python train.py --num_hidden_layers=12 --hidden_size=192 --rope_theta=1320.0 --init_std_o=0.0 --init_std_up=0.0706 --beta1=0.9 --max_grad_norm=2.0 --decay_fraction=0.574 --batch_tokens=65536
MLP neurons of a small language model. Each row is named by its layer, matrix (up: input weights; down: output weights) and neuron, and shows model dimensions 16-143. Each number is 128 + 32 x the weight over its row's rms, rounded and kept within 0 to 255.
After each neuron's rows, "fires on" lists the tokens most often at its 100 highest values on Wikipedia text that the model never trained on. A number after a token or word is its count.

L4.up243 [115 200 161  82 105 139 108 102 143  60 151 124 147 115 103 153  98 170 117 129 119  91  97 189 173 107  94  65 104  76 150 127 130 120 115 120 137  94 113 130  82  79  55 105  73 120  95 155 177 123 129 193 143 151  99 103 177 127 117 101  79 105 125  78  93 164 143  89  91 103 139 143 119 137  81  89 131  97 136  89 129 160 132 136  94 106 167 126 129 141 206 177 134  61 159 189 146 114 181 114 117 150  96 121 146 136 131 195 163 142  62 118 153 143 147 164 107 119 131 119 133 130 134 130 156  90 130  87]
L4.down243 [128  88 113 132 117  83 192 200 113 161  86 222 108  81 107  82 115 129 148 144 157  90 135  69 155 146 146 117 129 150 127 167 106 122 123 128 117 136 129 116 142 137 114 138 162 135 164 132  79 123 175  94  91 132 149 180  81 132 125 150 152 140 138 209 109  98 104 147 197 142 112 130 133 127 102 152 129 119 138 205 186 128 151 146 185 154  97 130 128 137  90  82 153 176 161 109  50 194  87 104 153 112 136 109  88 103  95 150 104 118 127  87 105  81 151 120 131 171 158 106  93 112 114 133 135 159 121 140]
fires on: "of " 15, ". " 12, "several " 10, "few " 10, "28 " 5, "Of " 4

L4.up231 [179 110 105 133  99  94 103 136 154 134 146 153  88 114 156 171 123 135 153  54 147  87  84 162 118 165 138 140 169 108 101 142 108 133  68 105 127 119 101 138  81 103 137 127  62  75  81 132 123 113  59 134 139  59 132 129  87 164 181 112  54 119 189 136  86 171 106 136 166 131 114 144 189 103 161 158  86 212 190 165 179  95 164  90 105 101 128 124 111 156  91 106 155 185 113 125 120 150 119 121 156 155 133  89 116 116 152 131 147 184 144 131 103 134 123 114 185 109 177 137  81 147 163 145  67 156  64 164]
L4.down231 [145 125 151 148 158 135 135 114  66 200  46 145 140 133 120 121 112 106  70 165 154 110 104 124 113 143  97  47 138 166 114  93 176 117 119  68 159 189 204  69 140 107  89  97 103 148 131 169 109 113 127 174 143 169 122 133 130 123 111 159 126 148  92 186 214 144 123 191 129 143 126  94 104 107  90 182 118 149 119 149 109  99 116 127 184 155 178 191  71 123 161 126 127 126 133 104 176 164 188 157 132 154  67 102 158 148 137 134 123 179  85 162 106 110 122 148  78  81  90 141 128 112 122 113 115 162  88 175]
fires on: "has " 22, "M" 16, "m" 11, "have " 8

L5.up210 [177 178 164 110  79 123  74 120 149 141 112 129 113 144 199 165 140 133 130 125 164 117 160 155 131 134 118 197  93  83 125 170 198 159 131 133 122 171 110 133  79 115 109  89 125 155 169 187  99 115  88 114 114 166 141 142  86 171 116  77  94 153  90 145 189 122 153 147  88 132 135 133 230 104 160 134 155 187  93 112  87  96 161 110 142  93  89 148  89 149 173 106 180  89 161 160  96  96 123  79 155  44 126 136 156  91 116 113 118 157 148  48 129 162  85  75 120 143 112 126 133 151 120 136  79 140 136 105]
L5.down210 [ 54 107 118 178 137 122 154 174  56 104 135 173 152  76 143 125 129 139  92 128 123 130  97 117 118 169 140 103 134 149 106  97 109 128 185 149 101  81 166 140 183 148 126 159 141 104 117 104 129 109 134  95 107 127 123  83 163  93 125  90 188 128  91 127 109 152 110 120 166  95 154  99  75 134 118 158 160  72 139 166 151 152 112 110 108 191 138  99 161 129 125 117 130 147  71  99 119 150 115 150  89 155 135 121  86 127 134 180 154 176  88 187 207 107 246  99 102 135  79 122 178 110 103  96 173 141 128 163]
fires on: "and " 23, "wh" 7, "season" 7, "each " 6, "or " 6, "rather " 5

L8.up116 [143 126 140 101 153  85 101  82  87 128 118 141 199 111 130  72 115 103 178  79 107  99 100  72  91 116 141 107 139 116 111 135 105  71 103  83 153 184  81  97 131 116 107 133 106 140 126 129 104 144 148 126 110 151 110 168 147 179  47 152 189 214  97 172 106  95 147 114 117 173 162  89 132 130  98 191 108  99 127 156 102 198 129 108  81 122  86 132 128 158 114  86 109  99  72 156 132 156 122 125 125 155 197 101 158 114 118 120 135 101  65 142 123 171 132 116 169 152 143 110 136  89 103 133 121  95 205 114]
L8.down116 [150 143  36 162 153 143 155 125 129 138  98 180 120 155 126 101 137 123 125 126 150 100 100 116 149 142 122 135 185 169 180  97 139 118 112 175 173 161  59 113 109 119 122 155 137 101 106  76  86 138 117 118 123 136 136  82 151 170 135 152 147  69 109 116 177 145 100 117  88 120 136  89 149 146 136  96  96 121 178  83  68 128 203 156  84 138  80 110 168 169 149  93 199 168 110 140  78 118 167 143 139  68 114 160 110 140 147  99 173 169 174 122 132 140 206 164 122 179 121 105 127 153 156  89 139 100 106 181]
fires on: "| " 42, "'" 37, "===" 9

L8.up213 [ 91 177 162 140 160 164 101 161 140 159  93  80 131 116 130 145  91 167 105 134 126 135 155  95 185 169 135 115  89 103  43 123  84 100 105 143 175 119 157 158 122 146 153 140 136 149 166  89 157 125  63 111 111 117 100  98 146 103 133  53 181 103 156  59 170 184 114 133 104 171 144 133  91 139 143 182  82 188 150 111 143 100 189 141 126  79 108 176 101 149 118  98 169 138  76 133 152 172 164 185  97 169 159  83 141  94 111 127  73  87 119  56 130 125 145 184 170 167 140 178 132 138 164 120 126 143 130  67]
L8.down213 [113 213 174 106 168  98  92 137 154 177 136 111 116 149 103 143 136 103  88 182 174  85 157 127 148 136 100 125  78 105 165 156  86 112 126 123  75  90 147 130 153 114  88 153 102 115 142 172 139 125 156 103 139 173  71 107  93  58 155 153 130 122 115 111 151  98 146 123 179 100 164 178 112 121  81 173  61 139 178 165 137 106 153 175 155 153  78  94 134 112 137 147 184 171 160 129 129 129 105 165 149  82  90  98  88 158 154 120 114 157  87 208 245 127 102 125 107 117 141 184 103 117 166  69  86 128 116 157]
fires on: "200" 15, "202" 11, "goal " 7, "197" 7, "south " 6, "of" 6

L9.up295 [123 150 165 147  95 102 105 117 130  94  70 130 126 109 108  86 123 187 119 164  97  52 172  75 101  41 151 128  91  88 137 133 146  80 145 150 163 153 152 124 144 152 101 143  77 119 165 156 153 139 113 168 116 146 118 100 161 170 167  83 122 109 134 134 196 176 180 128 132 164 151 108 102 114 139 168 135  62 112 141 112 124  85 163 120 125 107  99 188 145 191 111 114 110 159 161  85 104 104 136 130 160 128 141 188 110 137 128 160 161 144 116 112  82 115 119 168 127 173 155  84 198 104 113 175 146 163 138]
L9.down295 [ 88  79 101 151 147 180 149 138  88 172 161 153 139 187 112 127 143 146 196 156 152 176 142 147 113 159  91  72 104 119 162 168 152 151 152 109  96 106  86 150  81 151 176 115 107 151 146 124 159 145 161  71  91  44 186 165 121 127  94  43 179 140  96 144  96 164 135 170  89 149 108 115 115  77 115 145 198 105  93 100  83 122 141 109 128 112 162  93 127 120 175 154 132  94 151  99 157 122 166  84 128 136 151 147 132 127 102 126 116 112 157 137 134  85 142 173 180 157 108 103 217  38 110 138 151  75 107 140]
fires on: "or" 19, "in" 18, "en" 10, "im" 9, "up" 8, "reg" 6

L2.up211 [127 117 117 154 139 150 126 122 104 110 104 147 130  75  98  95  94 142 138 140 147  94 148  53 140 132  84 154 137 144  98  62 134 184 146 105 142 134 108 109  83 142 119  96  73 141 163 120 114 129  92 161 162 178 152 187 132 128 137  83 107 177 139 133 181 152  79 140 114 127 102 183 139 166 102 186  35 157 169 130 206 115 157 143 131   3 162 114 215 127 149 108 148 137 146 145 160 111  82 108 146 127  86 114  96 126 139 161 138 146 128 129 122 144 154 151  89 169 137 176 150 103 126 114 148  98  78 115]
L2.down211 [102 122 125 122 134 120 135 204 126 189 160  71 106 152 167  84 134 139  83 138 136 139  96 147 131 109 147 126 155 100 145 235 126  70  95 180  83 128 126 149 137 135 144 187 150 118 117 176 146 118 159 111 118 100 103 118 157 119 139 192 174 101 149 117 139 133 181 132 173 143 164 104 144  55  91  85 183  75 131 128 112  85 171  53 124 200 115 128  86 113 139 132 144 143 136 149 113 152 134 145  95 115 138  87 123 124  95  80  77 129  71 129 133 114  51 129 144 121 140 157 109 135 100 129 105 162 165 125]
fires on: "200" 32, "club " 24, "202" 11, "acquired " 7, "more " 6, "purchased " 6

L2.up266 [181 126 161  54  77 125 137 138 132 113 138 155 170 115 129 155 149  95 137 121 118 118  83 165 201 117 167 150 145  72  77 153 129 155 107 178 191  82 160 104 117 126  96  82 132 107 149 140 130 134  80 156  98 120 135 132 126 144 112 118 110 119 134 142 140 166 126  87  72 164 111 116 100 107 166 125 134  70 101 148 147 132 182 102 106 165 132  82 129 128 102 146 129 128 131 214 125  95 158  95 112 197 111  69 113  85 101 170 129 143  88 100  66 169 103 126 165 160 168 124 137 171 174 127 181 130 116  76]
L2.down266 [108 166 150  96 125 113 184 113 253 105 119 134 192  96 107 165  78 138 109  97 136  81 121 134 158 126 170 101 139  83 116 195 127 121 147 166 143  92 126 138 111 135  53 119 117  92 123 125 141 136  73 167 118 121 123  92 130 143 112  98 126 133 103 105 171 110 159 126  94 159 141 127 145 112 167 130 100 103 128 103 116 166 165 148  82 131 123 125 118  85 118 144 153 155 133 159 106 141 117 109 131 158 102  93 144 101 143 123 109 173  88 108   0 183 111 126 163 164 164 115 136 156 170 127 116 149 151 123]
fires on: "ag" 57, "ac" 43

L8.up184 [176  72 132 155 135  71 130 132 127  61 170 150 154 122 206 109  43 196 136 101 151  87 163 157 160 155 130 125 165 136 108 135  84 125 116 121 157 179 157 124  79 151  79 126  89  75 138 135  96 107  75 156  57  65 139 171  50 155 138 133 103 104  98 146 116 153 149 126 129 161 123  74 105 134 122 133 109 115 123 114 181 159 116 170 156  99 166 151 136 127 107 102 146 102 125 137 140 128 143  87 112 160 175  98 113 111 149  94 102  73  85  97 141 128 181 124 134 138 172 104 112 112 137  86 131 110 121 117]
L8.down184 [108 130 174 172 108  94  91 122 177 181  73 122 132 148 132 162 181  84 166 121 145 135 144 162 172 165 154 146 152  73 122 137 124 181 170 117 132  80 121 113 118 116 146  88 166 160 192 134 114  66  68 145 112 181  92 123 171  99  61 173 112 164 135  98 120 117 139 187 151  75 157 175 134 105  81 104 101 102 117 151  66 120 174 135 104 123  63 108 127 124 152 193 112 154 145  79 119 107  78 153 130 134  71  99 117 141 144 155 131  96 102 143 122 144 127 142 147 121 108 152 149 160  98  96 181 158 140  86]
fires on: "had " 24, "has " 23, "have " 8, "pres" 5

L4.up93 [146 103  87 136 161  83 168 109 103 147  83 109 114 114 120 153  88 159 114 112 128  78 142 127 132 138 126 130 113 136 124 130 121 102 125 183 100  86 114 105 112 128 154 163 127 158  84 142 154 166 104 115  39 106  89 117  99 152  76  92 130 151 164 146 114 181 123  72 118 231 121 141 103 116 114 162  62 125 171 134  90 136 138 128 103 124 124 204 101 180 148  82 132 102 105 142 135 173 154 145 130 161 121  99 114  54 165  97 121 116 153 139  61 101 107 125 205  78 117 153  99 110 123 158  76 165 203 171]
L4.down93 [137 126 110 130 110 144 115 228  65 163 153  79  98  84  98 139 124 159  83 126 130 166 144 134  29 146 115 168 103 154 192 141 128 115 154 123 155 139 135  82 133 148 122 136 136 107 131 183  94 151 174 126  70  82 134 162 105  81 120 112 138 148 135 130  94  81 145 139 113 114 146 150 132 112  92 130 173 137  87 144 114 193 125 143 116 104 159 102 155  83 153 102 124 153 136  77  97 119 124 113 194 167  80 155 119  65 121  97 106 138 140  76  46 200 119 118  70 136  96 123  92 173 163 162 164 143 106 175]
fires on: "| " 48, "m " 15, "% " 7, "date " 4

L9.up279 [161 128 155 105 155 122 159 136 162 109 121 124 144 162 166 172 132 140 140 155 180 117 133 129 150 124 135 146 105  84  67 138 130 109 199 142 201 157 129 161  99 110 123 120 160  83 133 133 162 113 126 121 171 108 150 105 134 112 145  44 112 141 142 121 145 162 161 141 128 145 123 170 108  59  94 104 106 107 166  36 132 113  95 152  61 116 154 168 105 135 114 153 118 159 140 185 123 159 131  77 119 134 171 109 137 139 144  96 116 116 115  94  85 185 107 174 147 126 185 142 128 110 117 169 113 122 129 128]
L9.down279 [119 111  75 129 109  91 112 132 162 119 136 106 104 190 153  79 149 100 156 138 147 116 136 107 133 150 167 124 124 114 110 229 137 150 162 176 143  73 102  94 133 117 119 145 114 132 121  79 141 172 100  56 120 141 187 103 139 128 147  87 141 128 144 190 198 117 128 119  85 137 123  83 132  80 136 118 132  78 122 112 109 136 103 134 111  94 138 105 137 133  79  61 136 107 160 163 147 130 146  97 129 137 186 135 123 161  72 155 137  99 134 118 134 171 105 158  85 133 135  53  96 158 160  88  99 144 241  97]
fires on: "c" 42, "ch" 19, "t" 17, "g" 4

L2.up3 [183  94 144 111 138  75 101 148 142 104 115 128 173 150 135  83 146 155 117 183 122  98  79 151 122 139 122 168 163 108 156 135 175 183 118  89 195  87 175 122 167 139 101 133 148 142 142 140 149 133  53 170  48 118 161 120 195 180 143 134  75  85 164 171  76 126 129  96 109 155 146 121 134  74 131 110 109 130 111 116 143 112 110  93  50  76 130  79 135 105 103 105 140 232  62 159 209  69 106 102 132 150 164  99 172  89 133 160 126  91 163 127 104 127  86 133 138 168 166  61 132 175 127 105 185 149 112 135]
L2.down3 [224 113 106  71 138 116 134  99  90 120 122 117 167 169 125  87 110  72 149 163 131 130 122 134  75  89  75 142  78 149 162 133 166 156 134 172 138 108 161 112 125  85 107 142 172 168 109 131 154 136 142 152 134 135 139 118 108 136 182  55 186 124 161 120  84 181 126 101 168 139 105 122 102 111 172 146 134 103 144 141 124 110 103 151 100 102  96 193 138 101  82 124 157 108 122 139 169  97 111 120 135  90 165 116 170 151 112 113 109 143 149 152  31  98 113 131 143 130  86 117 126 105  85  86 128 105 118 176]
fires on: "ir" 16, "itor" 12, "as" 11, "nar" 7, "eph" 6

L9.up239 [158 161 141 112  87 125 122 179 125 117  82  83 174 110 107 108  77 137  94 117  87 176 167 115 140 106 169 185 116 127  91 151 149 120 121 202 139 105 119 114 142 163 163  71 130 188 133 143 164 129  75 175 161 133 148 131  96  80  74 125 101 155  35  70 164 145 122 135  38 158  76 142 118 136 110 142 122  86  82 138 156 151 192 138 115 120 159 130 134 119  96 127 201 152 101  93 153 106 153  76 133 137  61 126 135 146 118 127 109 182 128 131 112 114 130 155 177 134 181 153 135 190  93 125 151 141 165 130]
L9.down239 [138 128 124 109 110 199 114 167 133  84 170  90  96 150  86 164 104  60  75 129 116 101 133  59 119 134  74  91 106 126 102  94 144 151 159 187 129  76 158 146 166 147 149  77 150 169 158 115 158 128  85 159  87  96 113  82 138  93  76 102 154  97 110  61 123 126 132 137  69 131 130 123 104 172  77 186 138 122 141 173 138 126 176 105 162  99 110 156 175 123  29 158 114 143 141 158 133 145 129 176 129 152 117  47 170 138 115  79 121 171  80 182 126 125  88 173 182 113 210 186 159 124  76  57 136 139 183 117]
fires on: "an" 18, "li" 10, "w" 10, "e" 9, "o" 6, "amb" 4

L4.up83 [164 162 192 153 121 155 102 162 144 176 166 118 126  79  82 175 123 141 172 150 118  76 149 119 173 160  89 128 156 103  83 113 123 152 170  77  73 100 175 196  96 161 129 127 104 143 174 108 118 116 144 125  65 124 132 148  40 135 140 113 143 120 135 116 172 115 151  73  88  94 107 127 147 121 105 143 107 142 114  94 176 128 170 136  80 133 154 151 140  89 156 113 129 132 124 112 101 122 106 131  52 128 177 125 145 109 140 201 139 151 139 122 112 173 184 143 112 141 176 159 152 128 157  98  95 148 136 122]
L4.down83 [154 126 121 107 124  96 132 160 112 143  85 104 170 100 171 180 106 100  98 148 134 163 147 149 198 133 139  98 127 135 149 167  55 113  77 210 160 100 120 107 115 151 102 134 120  97  89 164 115 140  65 118 109  86 157 100 223 164 139 144 156 120 124 135  60 137  84 124 162 198 173 136 135 109 163  65 148 102 146 179 120 165  86 114 159 108 213  96 123  90 187  94 145 155  79 127 125 142 124 121 105 139 144 144 137 113 101  41 132 120  37  99 143 145 140 122  98  57  89  72  93 139 168 133 161 146  90 107]
fires on: "out " 33, "it " 6, "es " 4, "ts " 4, "over " 4, "s " 4

L8.up327 [149  91 152 127 124 138 108 102 159 131  95 138 137 105 106 111 173 106  98  80 129 104 168 150 145  94 113 139 115  73 159 134 166 132 170 204  94 195 130 208 114 109 107  96 141  88  84 145 148  98 123 189  99 105  62 150 140 144 137  83 135  82  73 100 110 133 173  69 117 108 129  95  77 167 128  43  79  99 148  74 120 134 133 182 141 146 125 170 152  52  93 133 136 131 118 156 155 146 123 119 168 110  95 112 168 138  95  87 121 182 109 135 134 154 146 110 111 138 102 151 135 145 201 112  63  88 130 130]
L8.down327 [ 95 120 141 106 118 132  43 155 120 152 148  78 101  98  92 128 160 134  72 115 175 121 125 152 118  87  91  67  66  94  77 151 116  72 141 106 185 150 159 206 161 134 175 134 140 129 156  58 108 146 141 116 161 148  50 106 210 176 103 130 113  90  76 119 153 204  79 148 142  88 134 170 146 128  91 194 136 102 134 132 166 141 152 116 145  82 131 132 158 124 143 198 106 172 102  93 132 113  79 172 167  63  99  88  97 120 131 137 152 174  85  78 159 116 111 130 111 126 109 112 147 114 135 110 125 181  92 115]
fires on: "an" 17, "in " 17, "o" 10, "1" 8, "(" 5, "Ph" 5

L4.up7 [135 163  93 152  83 112  94  95 115  55 114 119  91  85 107 199 154 182 175  97 127 126  68 118  70  93 102 160 127 136 167 186  82 119  84 174  93 114 124 141  99 184 109 112 139 145 164 137 104  99 132 119 126  88 115 140  98 177 158 138 134 119  93 109 111 112  99 138 133 127 115 148 152 103 158 127 138 122 124 174 150 132 164  75 167 121  73 132 179 149 217 134  79 106 117 115 133 149  96 110 150 165 115  84 107  82 114  97 129 125 155 123 119 144 129 133 219  89 162 131 131 173 142 117 164  84 139 110]
L4.down7 [130 108 177 160 174 159 156 158 112 182 153 191 128  82 135 115 125 159 100 159 150 130 118 105 150  83 154 118 151  78 124 110 117 161 125 107 145  95 159 126 126 118 181 160 177 128 141  74 143 113 119 133 141 160 157 107 185 137 109 147 110  39 139 176 118 162  97 119 122 115 156  67 105 115  86 108 101  79 148 143 137  81 123 167 135  98 160 175 106 147  59  72 175 100 116 124 145 136 158 147 139 142 125  91  82 138  77 141 109 101 132 102  78 126 140 175  51 189 155 173 102 154 107 128 132  92 119 141]
fires on: "the " 14, ": " 9, "Second " 9, "First " 7, "end " 6, "family " 5

L8.up11 [135 184  89 180 115  40 135 143 121 162 156  33 164 162 177 112 145 119 110 154 114  92 130  86 148 149 123 174 106 130  98  79 168 124 169 162 121 150  87 127 157 165  84 151 133 110 166 103 157 122  96 118 169  97 101 107  94 190 108 178  66 126  88 108 135  88 149 165 114 105 153 128 172 147 196 168 159 122  77 151 137  56 149 148  60  96 140  94 124 122 136 142 154 132 132 133 122  97  92 101 158  86 127 112 122 156 104 162 177 132 124 134  89 115 116 110 110 137 123 140 181 162 135 168 133 141 123 188]
L8.down11 [119 128 144  97 121 161 107 125 175 104 181 133 148 128  85 141 162 139 154 151 119 144 151  62 100 141 116 147 133  86 169 102 144 148 142 132 112 209 124  69  70  73 129 137 115 139 130 156  45  89 158 150 108 115  99 169 108 124 136 119 155 106 125 169 141  93  73 101 174 179  71 121 105 133 135 140 117 137 106 118 139 205 100 106 213 139 129 112  93 120  58  82 125 113 125 188 157 110 135 149  86 205 165 171 209 146 164  60  89 111 120 122 147 154 126 162 132 122  94 195 110 106 144 126  90 146  94  98]
fires on: "k" 54, "to" 6, "th" 5, "n" 4

L9.up198 [141 144 121 122 127 103  82 117 181 110 143 146 150 134  60 116 162  97 139 162  78  80 125 155 181  72 133 105 141 114 105 107  85  97 135 147 154 134 130 146  95 135 107  92 118 102 102  79  96 139  92 104 115 115 129 152 157 137 156 105 106 115 121 129 148  99 148 111 128 132  38  90 158 105 179 119 187  54  59 190 144  99 140  61 121 124  73 116  89  80 126 167 141  89 123 175 143  48 163 125 169 140 111 110 119 138 127  82 158 136 131 157 153 173 122 127 195 177 147 124 159 110 163 158 112 106 145 156]
L9.down198 [158 114 188 158 127 194 206 145  87 174 119 120 130 119 140 116 122 142 128 119 152 174 102 122  93 175 137  79 168 119 139 124 144 166 143 141 116 204 127 136 122 128 105 116 128  89 125 125 116  95 145  77 204 119 114 200 101 139 103 115  87 103 109 130 142 159 158 129 162  72 137 173 107 137 117 149 106 205 164 127 142 103 140 176 100  91 132 148 130 149  97  92  92 182 153  92  94 155 142 112 156 154 143 109 177 159 106  93  98 141 113  65 143  58 140 186 107 106 171 226 107 126 139 136 103  84  80 129]
fires on: "\n\n" 27, "to" 8, "j" 7, "pris" 6, "do" 4, "an " 4

L9.up39 [ 74 141  74  64 141 110 109 126 128 153 122 123 164 134  83  71 109  84  98 102  77 103 130  76 121 152  60 182 143 165 135 189 105 123 174 149 188 133 102 147 102 117 133  82 142 168 154  90  75 161  75 160 160 125 141 128 150 149  84  96 143 106  71 152 134 151 121 121 125 157 199 148 151 188 130 194 154  64  83 136 118 126  96 194 117 104 106 149 149 121 114  91 146  87 105 149 137  97  83 112 117 168 136  88 146 144 149 154 128 195 153 130 130 161 101  95 141 123 144 141 158 163 161 125 144 118 173 108]
L9.down39 [ 87  35  67 161 121 173 109 136  73 103 129 141 128 149  36 140 169 189 152 160 135 161 100 160 147 116 149 106 149 135 121 155 151  75 165 139 139 124 121 143 110  81 169 140 141 109 100 145  77 164 133 178 118 153 155  89 144 150 119 123 169 114  59 121 139 152 164 117  96 144 193 166 110  73  83  71 112  33  98 160 149 154 112 119 115 147 150 128 115 132 156 169 168 157 124 148 139  65 131 141 126 113 136 129 140 122 127 105  98 159 108 156 177 126 115 104 179 138 139 125 165 161 152 128 106 108 139 155]
fires on: "." 46, "," 22, "| " 5, "2 " 4

L9.up127 [124 130 131  88  90 149  91 156 145 109  71 119 121  92 107 155  50 189 178 145  85 109 123  75 163 148 143 166 175 158 131 116 120  91  85 133 115 170 107 108 121 142 158 141  78 110 170 162  29 128 149  81 153  95 111 123 113 103 138 123 113 129 128 115 140 130 141 147 203 140  86 144 157 111 148  95 120 115 158 161 173  62 149  81  81 106 157 142 172 110  95  87 147 150 186 103 102  67 163 122 134  98  71 125 131 119 143 149  79  73  98  89 160 163 142 111 166 131 141 141  83 143 136 184 176 102 103 164]
L9.down127 [ 94  90  91 208 119 146 150  93 106 120 143 146 163 119 127 124 161  71 119 158 155 101 149  88  85 155 134  50 152  90 109 106 118 117 171 150 148 127 127 101 105  90  86 118 129 114 109 114 151  83 124 150 158 130 122 128 172 215 102 140 149 145  90 153 161  89 132 116  76 141 174 164 170 101  98  90 156 112  98 106 119 169  92 145 138 110 105 111 141 139 121 107  40 120 104 141 184  75 111 141 174  91 110 206 129 152 177 132 141 173 113 118 113  97 135 139 157 147 110 143 129 126  63 130 131  65  76 134]
fires on: ", " 17, "and " 13, "be " 10, "on " 8, "b" 6

L2.up130 [104  81 171 160 113 168 147 138 132 158 140 114 134 122 147 130  94 120 134  66 107 104  76 137 192 108 134 163 151  76 109 116 119 158 154 104  71  80 149 115 141 139 134 103 102 142 110 204 175 137 153 169  33 113 152  96 135  99  90 130 196  49 104 142 123 140 147  93 140 120  97 101 133 133 148 200 128 103 109 143 107 148 156  86  97  38 173 179 121  80 126 112 136 130 117 156 149 114 157 109  78  93 167 133 123 124 192 174 107 172  73 118 135  97 100  96 107 176 107 144 161 129 150 109 165  77  84 132]
L2.down130 [156 151 112  96 172 154 123 114 204  87 128 139 154 135  78 121 127 135 118 205 115 158 129 127 115 153 146  77 119 166 138 147 129 149  83 105 148 129 132 164 131 168 135  96 117 132 155 114  92 101  72  93 153 127 105 135 101 163 165 116  69 170 185 155 115  80 123 185  82 167  96 111 120 159 142 123 131 149 118 104 134 121 123 140 125 177 117  98 183 174 139 174 167 136 176 165 132 150 131 150 150 119  94  87 143 143 110 170 136 149 184 123  71 153 102 159 122  79 212 142  90 112 128 170  87 140 109 144]
fires on: "es " 19, "of " 10, "home " 9, "ity" 7, "ed " 5, "ue" 5

L4.up79 [129  93 149  89 120 101 128 107 179 115  76 136 126  84 167 149  76 176 118 114 110 104 124 197 134 124 133 102 101 112 122 107 119  84  94  97  97 166  60 124 155 193 185  66  47 102 141  93 154 177 131 116  81 164 178 175 143 125  98 129  88 119  36 162 139 108 125 117 102  97 105 136 170 115 197 154 151  95 108  75 132 115 191  82  92 131 100 185 149 115 153  87 128 111 163 157  90 144 169 159 117  92 161 120 108 128 154 154  96 107 138  89 143 189 126 127 146 160 115 103 125 109 145 145 141 142 104 145]
L4.down79 [115 133 130 159 133 135 114 183 110 145 192 203 143  73 118 111 157 147 106 106 195 105  79  60 144 148 166 104 144 116  95 186 127 153 126 170  82 147 150  82 109 128  71 118 173 143 149 114 181 114 104  70 119 115  96 157 100 126 145 146 123 123 160  70  90 129  54 194 153 123 129 153  76  82  79  90  96 137  95 134 127 109  75 145 120 110 151  26 142 115  95 123 135 105  79 135 164 141  82  84 148 171 139 166 172 123 176 109 138 176 157 136 145 100 112 114 130 122 149  95  88 122 127 124 171 132 109 162]
fires on: "or " 42, "ation" 10, "career" 7

L5.up166 [102 156  80 135 135  94 142 111 103  65 159 106 158 127  65  99  87 128  74 123 148  51 177 110  86 159  85 159 184  93 131 130 123 148 145 142 144 120 139 170 147 165 110  42 102 113 186 128  66 111  51 169 173 132 149 127 135 130 123 112 137 162 189 120 162 182 154  94 113 156 128 100 126 132 155  91 115 120 116 173 144 135  91 105 101  92  75 121 173  88 134 191 141 106 146 136 151  79 140  89 116 163 123 132 154 166 132 129  98 170  67 108 148 153 108 123 143 147 138 160  74 168 125 113 163 127 123 101]
L5.down166 [121 128 166 153 126 136  99 182 148 168  89 105 125  93 163 138 115 140 142 110 121 169  77 172 172 130 131  43  99 201  98 155 121 133 121 116 100  96 121 104  69 108 130 190 124 147  91 159 179 158 188 147  80 152 155 129 158 119 132 152  94 121 132  87 130  96 131 190 167 133 138 154 156  93  84 135 182 132 162 129 114 109 142 181 110 137 146 151  87 153 113 106 123 165  83  43  25 193  95 182 162  93 117 111 161  89 121 143 106 105 161 151 107 148 123  86  96 142 150 141 220 135  87 141 120 102 146 135]
fires on: ". " 22, "\n" 16, "- " 11, "of" 8, "o" 5

L5.up50 [116 127 116 132 133 125 154 109 177 148 156 101 128 159 151 130 164 161 151 128 150 119 168  75 113 164 151 172 211 157  94 139 156 135 152  72 179  92 117 124 101 158 136 127  91  82 106 174 137 106 111 105 157 168 163 143 124 154  99 140 124 158 140 123 106  92 126  65 171 131 125 150 120  81 177 125  94 145 123  99  71 140 102 149  99 131 129 158 112 147 129 175 126  90 200 183 152 103 168  60  94 126 133  86 116 101 158 158 140 102 159  94  95 116 108 133 103 119 118 161 147 160  89 142 120 139 138 139]
L5.down50 [ 86  91 141  90 156 173  83 125 127 102 177 128 147 129 124  81 104 135 130 103  82 105 140 160 154  98 141 159 101 109 158 169 110 189 127 148 103 112 104 186  85 110 133 152 119  76 169 187 146 194 170 182 151 132 156 175 147 101 143 107  94  93 147  80 113 157  87 102 100  90 173 120 105 129 169 125  95 142 121  70 138 102 123 145 103 119 160 107 122 125  81 138 163 124 116 132 102 100 208 174 144  86 183 136 113 209 143 136  79 111 183  89  28  80 105 158 146 182 121 135  79 164  90 100 154 143 107 120]
fires on: "el" 16, "ey" 15, "ett" 10, "son" 8, "enn" 7

L8.up123 [138 120 129 118 100 201 122 136 129 172 119 140 150 123 111 102  49 103 139 175 132 101  92 128 134 113  65 186  94 158 135 126 127 124 159 133  78 124  96  55 127 108 135 139 140  96 201 100 143  69 138  79 190 115 110 137  82 141  32  64 173 131  53  90 185 152 128 118  63  76 138 170 103 115 116 202 136 148 133 119 135 156 127 130 109 124 165 103 134 160 109 115 176 106 136 135 140 102 160 168 132  89 104 145 157 148 165 143 139 198 156 185 111 169 123 110 145  76 126 140 116 172 166 172 121  80 110 135]
L8.down123 [100 167 137 140 159  99 157 176 185  99 154 113 123 112 138  71 184 132 123 117 156 134 152 107 143 173 131 150 136 150  82 100 113 122  83  88 129 145 143 154 116  89 148 114 147 128  66 135 130 136 124 142 106 119 142 116  93 119 161 125  88 119 201 156 125 129 157 161 168 173  86  88 125  95 145 156 135 168 122 171 150 167 102 109 165 133  92 153 161 118 140 138 169  86 102  95 166  87 112  84 131 138 101 135 100 115 136 133  91  81 123  23 114  88 109 192 121 152 113 179 154  83 150 160 146 137 101  98]
fires on: "c" 24, "- " 15, "is " 8, "t" 6